config.toml
num_hidden_layers = 12
hidden_size = 256
num_attention_heads = 4
num_key_value_heads = 1
head_dim = 64
intermediate_size = 704
vocab_size = 2048
hidden_act = "swiglu"
norm = "rmsnorm"
norm_place = "pre"
norm_eps = 1e-06
positions = "rope"
rope_theta = 10000.0
rope_fraction = 1.0
qk_norm = true
attn_scale = 0.125
bias = "none"
tie_word_embeddings = false
parallel_block = false
init = "uniform"
init_std_qkv = 0.0547
init_std_o = 0.0
init_std_up = 0.0547
init_std_down = 0.0
optimizer = "muon"
learning_rate = 0.00293
beta1 = 0.93
weight_decay = 0.076
lr_head = 0.00743
max_grad_norm = 1.0
warmup_steps = 0
schedule = "wsd"
decay_fraction = 0.903
decay_shape = "linear"
final_lr_fraction = 0.0
batch_tokens = 65536
max_seq_len = 128
doc_mask = true
train_tokens = 336400000
max_steps = 5134
dataset = "wikipedia_en"
MLP neurons of a small language model. Each row is named by its layer, matrix (gate and up: input weights) and neuron, and shows model dimensions 96-223. Each number is 128 + 24 x the weight over its row's rms, rounded and kept within 0 to 255. Numbers have three digits each. A neuron's up and down rows have the sign that makes its largest values positive.
Before each neuron's rows, "fires after" lists the tokens most often just before its 100 highest values on Wikipedia text that the model never trained on.

fires after: " S", "qu", "ou", "at", "S", " Ang"
L2.gate400:118144149130128087187164172166134102152110154155095114149169120120154122114145109109123141107108140107146162167153117114118150115104110149172146137162097159151174139101103117123103115121100106087176123122100123135135082091154122131148161092118138113132184092105082138110105083128165119114116121120148128112124123152132142163151096123112111116141115131126161125135086186172123100094119
L2.up400:121108093144125076121178165104142122115119119123119174142106115129135133124139142114121151150124128121174164136110129138104108135140135145136085162129091152150147152120097141127164160090149133111113109134101146096114094147119132155135157125113091155156131116095102135134148108139161144172121136129096120137122160070174152180125114136134131130143149145125161087166110147145145150097134

fires after: " c", " C", "c", "C", " for"
L4.gate206:115142156138108151108093102132146103154150133113162154154144134106163166101133142106119093118134158122108139160181089118168095120106127106117102115106121126131107117122157148146136094119132122103155101103129142139154135101173090101155108128116123132142142151102139102096116127115115101164140096116130113111180088093165129156127174115127104147123073117139098099163127119136104113122149
L4.up206:106129098066123091151160120111113114143161150104112104138112132139146118111097125134145113114117171130136135146131168103099134095162117095123114121098120121189074103132169137125113096155126130197137143150121109118123109094088100116101178129126119159096170157103134160145139113136135133123112123131168094110120096096109105124143165118113115159151100124122153112113166094139123121186139

fires after: " w", " G", " W", " sc", " B", " att"
L4.gate345:108112122119102160125174171141109112203144117143136105115167145146112155145109137145163077143092112113111129152157134148063106106109109133124133115148138151100144130153119104100084114116164106088138152146161179109151079122140117114107165149121172125175132109137112119137140172140123151141160088092107189134093136157119126119129093100149139129121129126145153119125122136127121130121086
L4.up345:133102152133152127106152132138144097088143080121178114092128120129117160116112100165138160125079136126140144126128097137122184077135121172130122111118149074113115143122111092146089114122104141136127096119108124150107173123140085142073098145095116110089144107133162146102149126123104147093127164119105122085142157150129101144161108105079157121154127155129182171143141126103145122149156

fires after: " l", " L", " sh", "l", "al", "ul"
L3.gate617:138147128112112114121127130139117133134099132087140173131106148140129121091116154114121128094164119082085142125161141106158139150167124144113150142162132135159139122119094155120079135166170141134109143131119140142103143135139120116101166138070134159190105121123118126107131099123150119100090145140131125163116087129141127142134143058133124168094144126095121099103095143141121090149127
L3.up617:105128101098165135134133144154086137145084150117167178160154203091114081138125121141156131175137069160125116074098160129133143144145125164151115152105139141152116150130100123120137145172144158121131127143149179117119120090140115113104092148099121113143136107129117134150148156102108088125147108119108141119138158119117160087125112104158114110106149136104131108142156113134120129090124

fires after: " an", " L", " An", " T", " Th", " M"
L4.gate406:149101109155144097092114104103114167154100083156127131105116091126131120128137149114141148118135087107168133145105151106136136109102151177140107158110150115070134163170141142200148134144114192124145118090112132081110157109093109092080153094125138133114159116137115125160152124096100155122124117139136159138137127113130102115086120147119155123161081159135133143119093116099176163115098
L4.up406:167126108115122090128144071142146138114163088093084147159136099161087115195125158171125123087104106123125117138131143138147119112118160155144099148145074108099114106156114139161127133142122125142144129089121100165180149104133108100106157105135120150127158104114125126153146097114135149164114094104096156152101139124134106128097140141114078158128114103160120162121055144122145116125152

fires after: " K", "en", " W", " C", " R", " B"
L2.gate140:082120109088194137115167130156145145133084167115155119102112116087154122151129108131110065132124159135140159126108145097113122069088122149137129134092114092092105123119117127141113112145123144131177093119110131110132126108139113136147150124108125123149149104153098125099131126105153140109130151118080133130112135165117125134144177128079096151114162120142065089130176131114081106163101
L2.up140:168137104104168114174127146109124119171149117084138113149121136138107150137111134104089119152119153115113089105128148130143137116173149113159132127114131127110127111142114149114081093126146121072107104101146080119133107093106129116086119106123140131120140126103149115090141123149090095136200188150114088102109131131138079127130108159127094149116129134153157138111130132097113162161147

fires after: "\n", "==", " I", " is", " M", " in"
L3.gate365:152148152115140118166114068131146133103116111139147142141149124192100144119117095109124146150118148100110144110132094131142130140129119135127182115129139116128133108139143147109115120138120130116083141104148109144165131133141141146089078086134118161133102073157092090137131154176070134130128121086139159106137129166126112080126151101151090100126148145116125142129109115136101144096154
L3.up365:158122094101126108154112147117161154128122131099116199088118145148148110185133098112134100130109142118098114100106161118135102176130115126108162104120086134112145111099101145134078124123137109129087141125108080077116149147120145102114154129159083129128134114118145116148159117125134143145144134092129105102115099184149165117141139137135106131114113175135081121093083097153129128096128

fires after: ")", ",", "\n", "),", "\""
L4.gate519:134171163136116139103098136105118097174152153138085089080157118135124101113120113123103130136170115111092120119110132104123096139138081175135158124139144117150080135131133152086107138143148136152164142159154122132100105072110125142144115112077119135111088154143059163117167129166132108145116110121064107124131092150145093115135108154090084122163161095094129108104150109111117175107140
L4.up519:127170145123100079135129096156187117130121176143132124109103139155104116079085131100124138146121113155189104138161143131117164117108154085117154125165141156143133130124144117148112108130068145103142095158145172132105108127143167142172104132154127158114096153070143125072139165119162167147088125074147132116136117125132116149152147145101155170105157125071090131157111119139118124112137

fires after: " R", " ro", " r", " sh", " gr", "re"
L2.gate240:109161116118092144177153139093112136157104133153156136110161124168126141144133153031133120121098127144132137094123142145107135152140122104081105118120142172132144096112122118137095130137132118150104068091131098146142113151125130104121099127133173155149116098089116154125134119146129125116103124136103112111123112124144144128126108160107115100125093094122137151085134147117091122131114
L2.up240:129108136140095117162180105130122110160088125138157129102141121124116130147117084141110161087089178146133136113170134141112153145138124120113118129100119106134105132147096131123135139147093167139127162114167099136115226137141112114123106132153130160133088120113146101158103121123117088147119141172139155059115118147141124141131066153125131100096138149085120135115111141104136147095127

fires after: " R", " p", " r", " d", " P", " S"
L3.gate262:127150121086144124149175117109139149115150126148093131112152142150134129101130153091137135094147132147152133103128135128127134135176088132197095153077158120124129133101135095141100099148144157151160107161128074153188069116109158156150122092093158113150125142131128139128113146099140141167122166191099151153089115168112143124124116147121115142172114147156097118095175095129123139117136
L3.up262:144124102136166128157152137112122138133125090121175147134081118131112085132127161114096132153123078112119085164146126062119143119150096141114131126072145093152121118128128139171132176123109083152103107144123142128132104132084116111154149121113110122109095143113071078120093153101139152124122094170123161126143129132136128152133113120100158128103150130161094173138087099135135117131127

fires after: " (", " b", " B", "b", " sp"
L3.gate210:131137129132144122134118133152116115134152148143180146122139124129114122128111132145144145091156136127097147125131069154130133134078130194113159141087143111114131092141117129125145122135124112123099124121180103127128190128137128112102118135169134103156122113125174061127123104138177073108157161099134109117083170132129118124121117112122114129113146057109137125095149135116079082090086
L3.up210:127141142089137092147117143114146101089130090122139171120165141134163104123153142112190142118136119103112136116127113105172113084093094158095111114107158095174137124147104136094154095141147099114104175120136138183144152106133136122131113114130054112134133108162149135109113102139122115153157143144075105148158143137149140138120147124110124118123075091124119091115173133123123121156104

fires after: " R", " r", " B", "oll", " F"
L4.gate536:119138084131173146160101111116143128085151187114121132149140122114113158160118124115131157096103167145137147122113162111128134179160118117168112118095185131088129143093131124150110110163168091160149113100110152169124099128123137158135117112105147088124139151110074109095108111145145151099129172137143102106131111146126141171135144164137100133109130119169112161119109132152104142134121
L4.up536:123149160142135119107157121135083097140144116081158155112116061152158129137139112140127139086108097134138102114121102144130084123133115160129116169108150133157140115156112126165117089137146112080096118153152183154104177113116155164101133122123140163097129142097126134127097136118165092136146163142125085141148157147108118157131118125104122144103117119081136126112131127120134092128118

fires after: "0", " in"
L6.gate690:124172172105142137124122131133121159112142162142129175119086153109106126057134120112127175119151075107135135153151164138157118118131108133097145121078124133124182135128041124114078096127143131107055157095070133108150121124096168156107132121133108123134114141114118133163133127128150142138112135147106108120117133124131141112113126115115122166152129103144116131109111155135070131161115
L6.up690:100129171164157130147093148175120123119162153093114140125125145130093098125131128179118141148135126101086130139157116167156116112115119103130109131109143080162111100159174120210171158115138158148100123149104126118170097113169165139121146072125157149148129149150108129155114109105111100142106119144115133145109107142146124123105103127112163093151117136157134124137150094152101125122116

fires after: " C", " c", " a", "ou", "a"
L2.gate484:105129106129122138163133141134131118124147113122123094151137101134107122128114166169097087119145164131128078128163162170132119102146134143143073150165128121127094103122176102114125130106127111148116146135130113110118143140140127131168084125085136118133128127100158155120135124143125098147141106115113135060140139151109155112140102113154117115108135151148134140076113137113141132103114
L2.up484:164075143115131128116106136083112087114109163130143105102165131140144102093137134134158113080146174137087131096123110134120143096123140143123142105113139135167156094139133106101088122127125136126117137178115122150123124087143123147153102142112138139115150178149118157136100139136118148125146138120125092098132122147110137145129101148096102116087115157165126164107134160121119080126128

fires after: " Q", " b", " M", " St", " B", " m"
L3.gate495:141087105123122132156141135126105121100144153113105097127136162141102160115129135129126125116127133129103118158173124095132165144174106147140143111143116147094147100098081097125153130145184133128125153119142149130130153083124143141125162095172117128131160102138121150108091119129154113098108109103091109170161132117090100129152183125120101159104121147116091090152083113109099132112134
L3.up495:152152099127129142108105129108147118127120125131114108073128114105135141111111161089178157131129129102077072134120106112114121116146158102151116125109137152135158135119130133090106081123133135126125164083100142163133133139140146170139121100149073126111132168145177133154134121125094080170112132153107135128154133118091130107166133139162146106152092082093127130094162102104167102149133

fires after: " con", " the", " were", " was", " an", " is"
L6.gate267:124141102146147168102124134087094099122133080121113126102071164159107102120101142121156105105131122145111141107144091127104113136107139130090133110121120115165167110133136074097113152135147142141179125123108169113093131106098169104105132120088149104095138135156148131163143138149095133099130103160144091140127116126157110174158178093117168143142101122128128088119155130115152121098123
L6.up267:099146165080142117158132146116150116132127117103119130148100107130101087136162156120151116131134121105098161157101153133146165142094137090114107094152142139085135129134133135139140108113102161115154161156091149129161135186101136108121097118143116160129130133153135140164119144131117141137116085144115125143159127119128130126126140103147141159187163068116150161072106103161166125178109

fires after: " H", "a", " B", "-", " C"
L4.gate2:130128164088111145165135114153143146127112181133106115118174162147092098114192150110147169096104130126113150150136123132140097123102146126117100105132118111169095151120131114106130116119136087173109140152135112164143130155084077168107115129104153104110156097147141160157105153130138132095130139111117113083125109139078105136126092133147115127156108097143106125069119135094117138119084
L4.up2:134087150093131166137083151129138109136140132143134138118116128157057156118157107068113149125125089145134112113125124187135172108083132095149080113146144157124134140169165129120100170103156131147130173103121110148127139088089136127130081173146100104090163123149110138113095105136111120161119105106100095144102101117142134153109139138149127101139095138150133112172113114172137142137153

fires after: "-", " ", " p", "W", " w", "E"
L2.gate441:153147128128122124125136087096087129113148129109166110159092139178116163110117135082148164122157134142119124071114124106159093098103141134115123106133131133087122108100130128130112090127106132142131114116173176122144161137153121099124112079128155147096089117114107139102123140141138119101131155117130075107112148130167168106142167151148132125139168103131107144118161141082150141104096
L2.up441:138149160083141126122067132179121116123166134123092096103139105108143113090100161099087097124095150143093136096129128145145137109102150178108159136111132127127119120110127128154130123132105162117145093136169130148091104128135135136151113118129112076125154125148144135094173127124148125102100126161146060114112130193146119115109155116073101122135143118177120143139125124128159121125155

fires after: " ", " $", "0", "–", "$"
L8.gate649:129120163101139132116112094117089122165113142158080120105142126094096133107145170122123135093153127090164130122082157109172105114139150156114109139145144166101108121154127150100136110088147055142124162093110141127104079143159074101134131122092149130126082124145139142133133157111101130156128123116180107133096103110096134133118117111108159101166159120112094155145129116114134127114105
L8.up649:159132117153131165121122154123101119179145107152185148168147086135124150163127099138139173081121119146060122074136107120181128129135162125108102155150171125150124131173121093113149143145164125116096116110123137182109114124112157134165115133153143135132142157119123127141086122158125099104153099095107137142153140118104126127187110111134116133081142120108142102112062107124175132069112

fires after: ".", " M", " St", "im", "s", "i"
L6.gate405:136128123132107118130077106128125118090068159118078148131148151158070122108108144135139077109145140095135143143083113161164133129165159134103133112154170136095129132158150111105138152132127115105121108152144137104146103102150111154141138101109099135118140154113145152126122120112143147086185163116112095143126138147121106124144121058125156164137115095161148119130136136124133155104117
L6.up405:134162108118130147122096105160118130133116136182131065103121141159151114176142092155138124132173124131078169134078131136102142113152168088148151127075118101145118124100140139091124141137139110088086111132121125151137135166159121104081138154115081138153111155124147098125105137148141121167153201149135123132140081117126138084193139114131112138138124149126125119101134086122155133132159

fires after: " A", " a", " R", " r", "r"
L6.gate629:171087130080111137139142133094146127103179140152110134158135139145119095137155122081113110112148160149139093162135105107119104146095140122125165131145126121096117132135148136124096164107152160119121081112113167127114132143143138133122098082086088156105109146153141150147136127092098117153170122098116129120126186129098130117131145129140153159166149137165110133143130130127113169113159
L6.up629:140087141059153175153095136134128131131149150132161113141156099139123135107140123178106130103148146081115136123135123134173140148091136119149151150114122158089114145107089154147134128120142138132143172181159112118123137131126128140140136144158074118101100105125096171144112107123110144135115159182137141115105097114126124167150128121136166128131130133122142126104120145145157142169120

fires after: " C", " Sc", " S", "S", "isc", " E"
L3.gate27:150108119120174103147121130161144182153115147107098158141138139148069113149174150097122150134140139098103132104137135128146175096103110130092137149158145183108146142078173130137104147105173152122134159138146112082157113182097106097135147088129152097119158130130105111139124151149153142132129133134117155100138120149101121133126108106096129105111165121140132120147140171136167125121124
L3.up27:091151163159052145107158145143161145124136142144124130097143112118121129141150102091121127144117141143122151123158127111107109162112157166136110183135113113164111109098144135092104165137133178136137159146146147154154193161137146125172131112157114145173142172124144138149140121140124099153083147126143093116106147141093165129139106142131123113128149131092141161185139154085140120098117

fires after: " t", " T", " Y", " K", " L", " cl"
L3.gate24:181122124119102100103145121085093148172137124150156135161103148128151121154158175110132167123157137119144130139136142138113115108134159158140107155172150099122113132161126099129141133153136119168122110122118168145124129039103095147144135150113130168130118137150073066095146161145154103090152143140077127169088100121102135168117141123076167124158129127143126128084125085136148153113128
L3.up24:134088120116103149145081113114121144121102096126129131115084124092119176123101130162082143144137129080119151147099096110114135113077112096134125152166145170083151089076129150135144179125121123125135164187127107121145208131101114115164133134112143107114123133184145128118118145116161111117094098070117095168104115115148151115141128104147134118089088044136108151135105130130131113131102

fires after: "\n", "==", " K", ".", " \"", " +"
L4.gate421:153127158125096099120123094076094110092115132146123109100113114165094152119111122131115121136124153114085090134139181182142118127149133157164149097134108125117087128100125137106115138128130095121178121131153116165106153113138123136161146147136119124148153147173142098144166133126155117141131155143128116124122112139102128109107136110154110132112110139120146118108106150189106114101126
L4.up421:164128160119116131115118082086198131140118113134060136088136158137081181126065134082140127163124129124124117173144152135107190171103115122070115154131140111111142108123135169142117167146121132117146101125145120153115124107121134134151148119110079163172126100134149096181154121136146127096159172148163108109159108123139168115129157089149103138097141144108148094090136124145146103126141

fires after: " L", "y", " l", "it", "ep", "l"
L2.gate351:147162132150110128114129162149120105127114152117157118122147114151116106129141121120143134115140120059084150178160097126085125141139110150115116128125137104146144148123079161125135153139133105078157095087138116094103138130103147132133138130111141147133141169107115117164140093096121157120125138143135125156112117149142106123124147141109130092155162130098122123107112146139123178138110
L2.up351:156152118124154131153137119176113145127155134110139125135108113090137094125127112119099143137106121114125131182111123111107149146136112094107111135097142146135152131133091132149086140120130110131105113121128119099120117123103121089133103155073112127131110142083075105135077144125108132118127114129121104151130114129144121088105127167134107107145161165098138083110111149123168157120100

fires after: " T", " t", "i", " mon", "ip", "+"
L3.gate2:137129166171119126149137066145126140142130115142184169116104103135187138133118153085109109119104103104162124142107128123148142125088122126135153104131077136124077109137138124159087115146130189131113155136125093126115154143100098118121107122100141179125126137149119122100099122147109122143123126150165141150122152134151098120158102108155153127139128144160184143135125097139138173117181
L3.up2:157119164127089171142109092137122125115108119165128173133105126110198135108162128110104106125104103091115125162117171138131117157127086106122138108166136193118138134152153151136140110125110127132137139169144100102142139119088146102151105080085162175131130165155135110155107140128121148140123142104134108112113108116130119136140114115119142176133163135144131126081101096151152138166141

fires after: "\n", " =", " R"
L4.gate243:115170119106122094154114113116133110081178125125131114123064092151130104064126115141141129135117132133146112170126144113159117130102114139147126143158101130127090121103116169131144112160162114110142180131094206134127155132131097138123152135149168120105134094117088148112112162106113142153119084151144092112125095133116153118152161098129113129136177124158117140132088135093150190092120
L4.up243:126149124113093122143139134103118101143138122129140132122121117141122143103093074117164114129108147152158126134107107137150111121135128207132124144178108115149123086151120144133104100075123097065143165109183137127105114111179170108105132132125144140168122113107128148108122103143109110152107122093112096089134087113120129161155142154151127110119102087133118149137114148169135150085099

fires after: " C", " c", "0", " st", "C"
L2.gate180:125134115095115107161161093108136102070146166157100156072085111139174123137137126158135140089134173101109115138118107104131130116135114162097087116142136148141083141138174147089114124133128139133144120116139127099091125131143099112144118110111127123119142126127148143069117117177130141162140142125114150129144117104099140158123124089145119108102119109125129114134119119149097150118111
L2.up180:159092165104161170101103159189126118139112117133118170129156109109146118067107152103132141157115132117158119117134129127142134123141173129157135133097153149142096105130166132159133166142129105133136122136101098137136095124094158125132129130153156123135144103124124083137047143144126086145133133100110129152069156131128150132112153129121096140089096159119117158130113154187127100142139

fires after: "\n", " comm", " name", "us", "ms"
L4.gate250:115144117129113107103113117132173089151138100115095119141073157132140109157138120145161134098118100152118150162119145169123097163162091116121149138132147129153158146105093117112160116147171116074148120114133134159125144137145116154126116132129165147171157130146096153133152141120131132118089154124183129115145108148178134084137169078143160168122168107101135069107121143136144099096111
L4.up250:140128123124103178108145142150143120113094155118149126107155133115107151138126139074136116119182144099135148120139167129113131128097093099133153112142116091136150155115137127157149108046142112069119170098145117125128144143114158143111105157126172162099110153160109103114077083162102130138076101130157104122158122155122133091123172135151150175118079123125118121121167123121130110115155

fires after: "0", "9", "–", " ", "6"
L8.gate11:144140143104099160135164141096128161101090094120059125140140082100161109134150171133145150154128097091152129130102142143149120077148117116092110133163145136118085059159068113117146138115165141126085114129145129117123102169176114161090151099132148138133124139166140148084095112108089150110142135123129139137140131126138113107095118114130143090112113144126151161103091101095124135119125
L8.up11:129131108117127122124122129157121124128111115194091176128124141154115104169130128121131140132150132170165121119126140120161097147132126085128075105118112150118141123153140136132159143107144155142149166159145122152109160106089147107104125159122122091138118176113143184145124126129104163183171124103132162119117161110134117143131079132145118140125095161117133131155093095129126139126147

fires after: " was", " the", " had", " a", " re", " pro"
L6.gate489:106148147113128173097123157099106106122136116113118139135112115125111136118118168138163123106104097103121096132148113141119159136163147178095123128100104161138110167141127122111151123153123102117110147150154152131094076139109181133135132135113126118159123102132131191121135161110151121095100139116152113121144095112123142146173135114152078145160143077115118126121162114117076185137098
L6.up489:088090145084120110126107094136142138088109121105109118154107127140159121131107152116103126139080085147105075174096131110182156137095157137130123117147119140123110160148124124157167138149128135151067113054068178127165089179083146134102118103156145119133156121111146162112111099118178121147166139147093123136127158132170131153108162149146153117138130093139163102165101145141116135122095

fires after: " G", " he", " g", "G", " At", " under"
L2.gate600:120129130070132111175150081126138136114170115092084166130153124142118111106122122167116150156157130120139151155145137113114186135132164104154136094125146106110125092073132150135117152169126128165141083095125120163098148121160131127132151134120112150098140138096086122115110075150140089131113177084129139140125108123168093121149149129114094132143105153126106124151127099140114137109098
L2.up600:113143150101118089088166139149117151108124138136126109147160106158175124157111139133143085141140115145125120181115163122114080129164143148131109102138114096087154151116121150135136119119103131154150149155145115140105163135103125153143136079136135167131129155120117150050141089122150139143141133157127136127123160125128090145153129162147151123115134118122142141134144138150128115117094

fires after: " |", " the"
L8.gate358:132146095122105153122114138112144094100136149130102106154144137157082150145148089134129165146135156154113134125111130156159156140146170124126119062136166126110141151136112162128130112122111132145134118138156179151100109123151158137094170091106102150119126155127123122114128147107117157132137135122148085085144120158108142093162150105127158167095148094138162139112128130146135107079131
L8.up358:094098111136104145142111125118149139133147125153127138145144174129105107121160124156120094123119131138131135122126128114142179173092119080129133133148163103111118185139078144118082107131123165088139100112105131137128101118146114105116178172137135147127127116107125133139127122116110153088188095108079166184117122123125137159131123116146156108117100127139148149137119183118114121127128

fires after: " is", ")", " was", ",", "us", "ae"
L3.gate21:122174126091075108106115145166097064156106119099065128126118161113133156140176098136099127140137116107133148157114162103090178062140093143150121148100124099165152131133150114117131078114115158069146096123133112153135116127111127122127085137126146135149132154092151128147155099115134136137085118060105153157111144118129094133135138168111125136127126112114139127114162055162148155104125
L3.up21:137089169133111126090105118120140094114114126140090074142124160135167120113137101119097151157130104096142126130158140103142148116175130158104167065128104114126146183135104102120129088155108125128110122107130152083096105110120139142137191115131153094103108105096160131122123106141134104112139102137109126159118136101115114188129116127134135145124099086107112078153095105122153154163112

fires after: "S", " t", " L", " l", " s", " per"
L2.gate245:125163141107149118105183113168147180132133100114132141126080121102107128194157148135128188164112086139134165105137098101130157181127113098152120176157150158101157118135114104158107152114136131129112111109089126141166142121122135095131171138101131172128131159158122129116112129109101107119111157105112129113149106118098143084151142140152090137140118133112120084152159085157140157112137
L2.up245:125139151095074188136133127139097139106136152082101177086142064122126130138120139116123111122149114143139118106127164130120113158140083143143123129137105126101148082097177122114117127147116146146108095100130163141168136146174082111084126151115128123118131090142114138130119134133138159118137134131147093133138145151109135158082154153101122120145129142145116153086140134189112143095135

fires after: " Mar", "ap", " J", "v", "ev"
L3.gate100:136121065092119128106138173132137128169108176151141162096136120099110133141152115144097121133182089127151174157126181176102140134195109103115084146116133128094137136136128105142139151131122119109115152145091158150134098137154145104130118137105128159099122106140137131142133152111119162161133137141093141086111151137118099110158127142091139141110106084108159126151122115104137094107145
L3.up100:135116159101166145141141147130135139134148173132142139097135149062109136110144125087144135133122133149155102143090100158132152126142125122132097117114140144155154141102080125076164152153143127073120100141101159158123156175169141137102102141130166112148148117158120152109146111101130129114099160141118145104128092161150136131136144143135119152130108095159110114178106128106124125135121

fires after: " con", " C", " c", "z", "C"
L4.gate145:147121109135160174145135140121152120150130104115120114141112157171141142122179118095137141144135136113112109121119136109141129138154096131139114168110142126121167146130126148117139140123130158178154156087085139141123180138095133155168126135109154093155147135078112125132147121149085153124098120132085084087137153091132149115126143128120103098077154150138135124161094125125115140119114
L4.up145:114106148131148133145131149118144089112134142091106147132084106113148173110139122150156126115104185154153110137192171116091108176143157071127124135139106094113140094094112156139085129141107125119149102171137117137099120114098125136146089094139126098119138138125110141135144086171146150174128090120154080116142129125116126127141157160122114143139101119145108129161167127113154181152092

fires after: "um", " R", "ap", " J", " Sh"
L2.gate48:074140157117127122134116176180112146151115093157135119087151133098104108089148093187114160117090123066092127101123114129150138150106110160148116119138122165117146147119119127164110105143191079103134135112118146151145112139183125111137140145142154120126138105124159135109127097170158123164160098136122137102133154108170117134110131135095150128142096138098154132133138073130103103143116
L2.up48:135129128157137144143111148100133166137147117148127115115149134091141160106122120109150111149124130131106090116156135168122107136090110158147110094089103106122134091130136098120134134116106124081160143125124121120147150135161138178103141146152154134107148105110104125093156143108149154145139159073174174162132141115096103163088162116084170122114096082121117129139171138138107153124104

fires after: " |", "|"
L6.gate551:123109152103148153135111119143133121115081144125097158165134121166144132134141158142110141122111131117121104136100162167144108138148133093091111101147127081143122141162161084168108155113140123123105160143082123115112148180078119099134139138143108143141149206118136113066098135091103086100123110126106154145126151094136101098093137144160185125106113083165163146112135068131145118128137
L6.up551:116111103111108103123143120158083120098143127109122152117128155143137118125098145131107115124144154092140107128136099109114163146082127107093138105087161132092106166095143164147132161113128153125121108141118190111111100138082133126155094157157120101141117134114149111125116125105090149111155122120107134111105142119138159084123162128107140099156120136133148108130154156145094158161166

fires after: " Rep", " R", " ", " r", "W", "id"
L3.gate53:127134109080152129101112157100168113139138097147192132134137145166125133145088111101127152111138142114111124066105112117149119102121135166106125140116146157132133172109108163113153102129091132112133110117155161157136181112135118118150134134072141132135150130166145100098127148159109096137125150121145147078140104140141116130107137110147131072091141102156124119136158123121096122117122
L3.up53:127168111108128151160187128142144098109106093146142110142141132165091092178113125123133139083110134141097160128115092163130126138126153129134165144158116142084101115129141115121107148109110120086106112124153110128127115107095128148133103098120122149144095118179129102119118129076142096138140111112107135097125123112160122108169128063125133102110121116155144129167094132123134132151147

fires after: " St", " C", " S", "isc"
L4.gate187:097108134129141129151101151152144174157173120163115191163115120135138079145151123104147112156177123123118138106070126172136122110162114087107145125123146184120158122178161117125094143151123160149123113146133159084132130126106153078127130122123086161135131110133142160130116118094173089132155115078112157139174139145124118140171143112100118146109108183138118124138159163109109135079091
L4.up187:114119140160169130154122147123145134162132136115135136111130140147117093111112125110125120147116143140142141130143125110174157175149094142134136154175109115149137137142078132142140178103120160127133144124134118150118134139098124129097127116166131120100174107137116103129090130123160089129180161149102158165118098137129133147140122143096150140120146088116093121175148108171152128126181

fires after: " L", " S", " l", " F", " O"
L3.gate702:104104115118089116129162189137134133118122108131125132104108178162150113128172132149128156131136148109106162126141068099145123144143112105179091101114088118142128127109116131136168142094124140112145136101105087165147130153112114081159118065098148146121096123123134130144110156127137082150135121121127117163113150117127118145157098139101102100173148166134146080150141114114120156138105
L3.up702:119138127092144113153148143138086147141091172141081121111098151126119144123141172149158151143110140137173123116107143126132101136106106143093181079129119142151146127153138098105150089144161157108121125114071052140171139139101133137119146106169149147140122138102144098105113138156084094160083124158152147178192164150141134133143141123115136082146136109185157160109149147166139142112099

fires after: "–", "-", "9", "2", "0"
L6.gate575:145121128105085131137116106143110156155138099131143178119092113147105085138128126140114184108124138112151141155096111113121167118110100155178129131116136138094131120116099098144087076103122088109102119103149110120133119109141178130143117102150136154112139104137099126159137119122097108118144176122133097138119154141092138119125145109108103135177115158122124145093096103086120136149125
L6.up575:116155166117134137168101107167093139136177135117132103149108128125102147119128144112131151110146129083061126140143117152150096108124117107183089123119122156116110095132129122156133137116126124127144132092183124135106140142112137107154121137128155144155077143110131137156114145147094150130102147119131108109136100107125143138151147145139123122124121100168173117127165107074133195101084

fires after: " de", " An", " Fran", " one", " A"
L4.gate399:157097132099123157128201104131109115116063115097121084112126120131107082127092166124083152143164157139121161159142125152096116138124143122080136125116131119152092112134113132143111120144122154150125136150133085137153099124126098152096137120150164128136119141087164102125156134150114124143098157118128123139155184111129131110113113148140117144143118100131151110173119165121154174099112
L4.up399:134128156163145148139094175131140173127104160081094107115129108154153123108164131141156138076150134174132128134124136136125135155120101092119120110153150137106092112112114146147121108133121124111119139119135175134085118136130133144133127138140143146117077174097096167088114108154150143121155131114146092158091131170122143093146130140103143112131093149129148127155098117098146102148117

fires after: " B", " b", "b", " F", " f", "B"
L2.gate429:097134131126166138109144179137140102123175129056184117097146177154163109124118089145181128124134153124153079166116125121145143115105161120123151096102165115135154159109144161157094121111119109130122089140132154137104158128169131127116130110107120153131155106125130116134128131135143115149132121110146138147149119135124105162142140118129108111149143146132115089107113132090085110130133
L2.up429:138121117122109144123121128141146173144148118071153163129125101171152141154150136116198125115101081153093130143095163088117151129134098133160142119115153125148127144137093109144145112144103088122134129156122156134110126117134135166138120107073160106125098119102096092119127121136117096116160153102139134149141088144128123119150093132149103127170098097139129087107153131114161131115156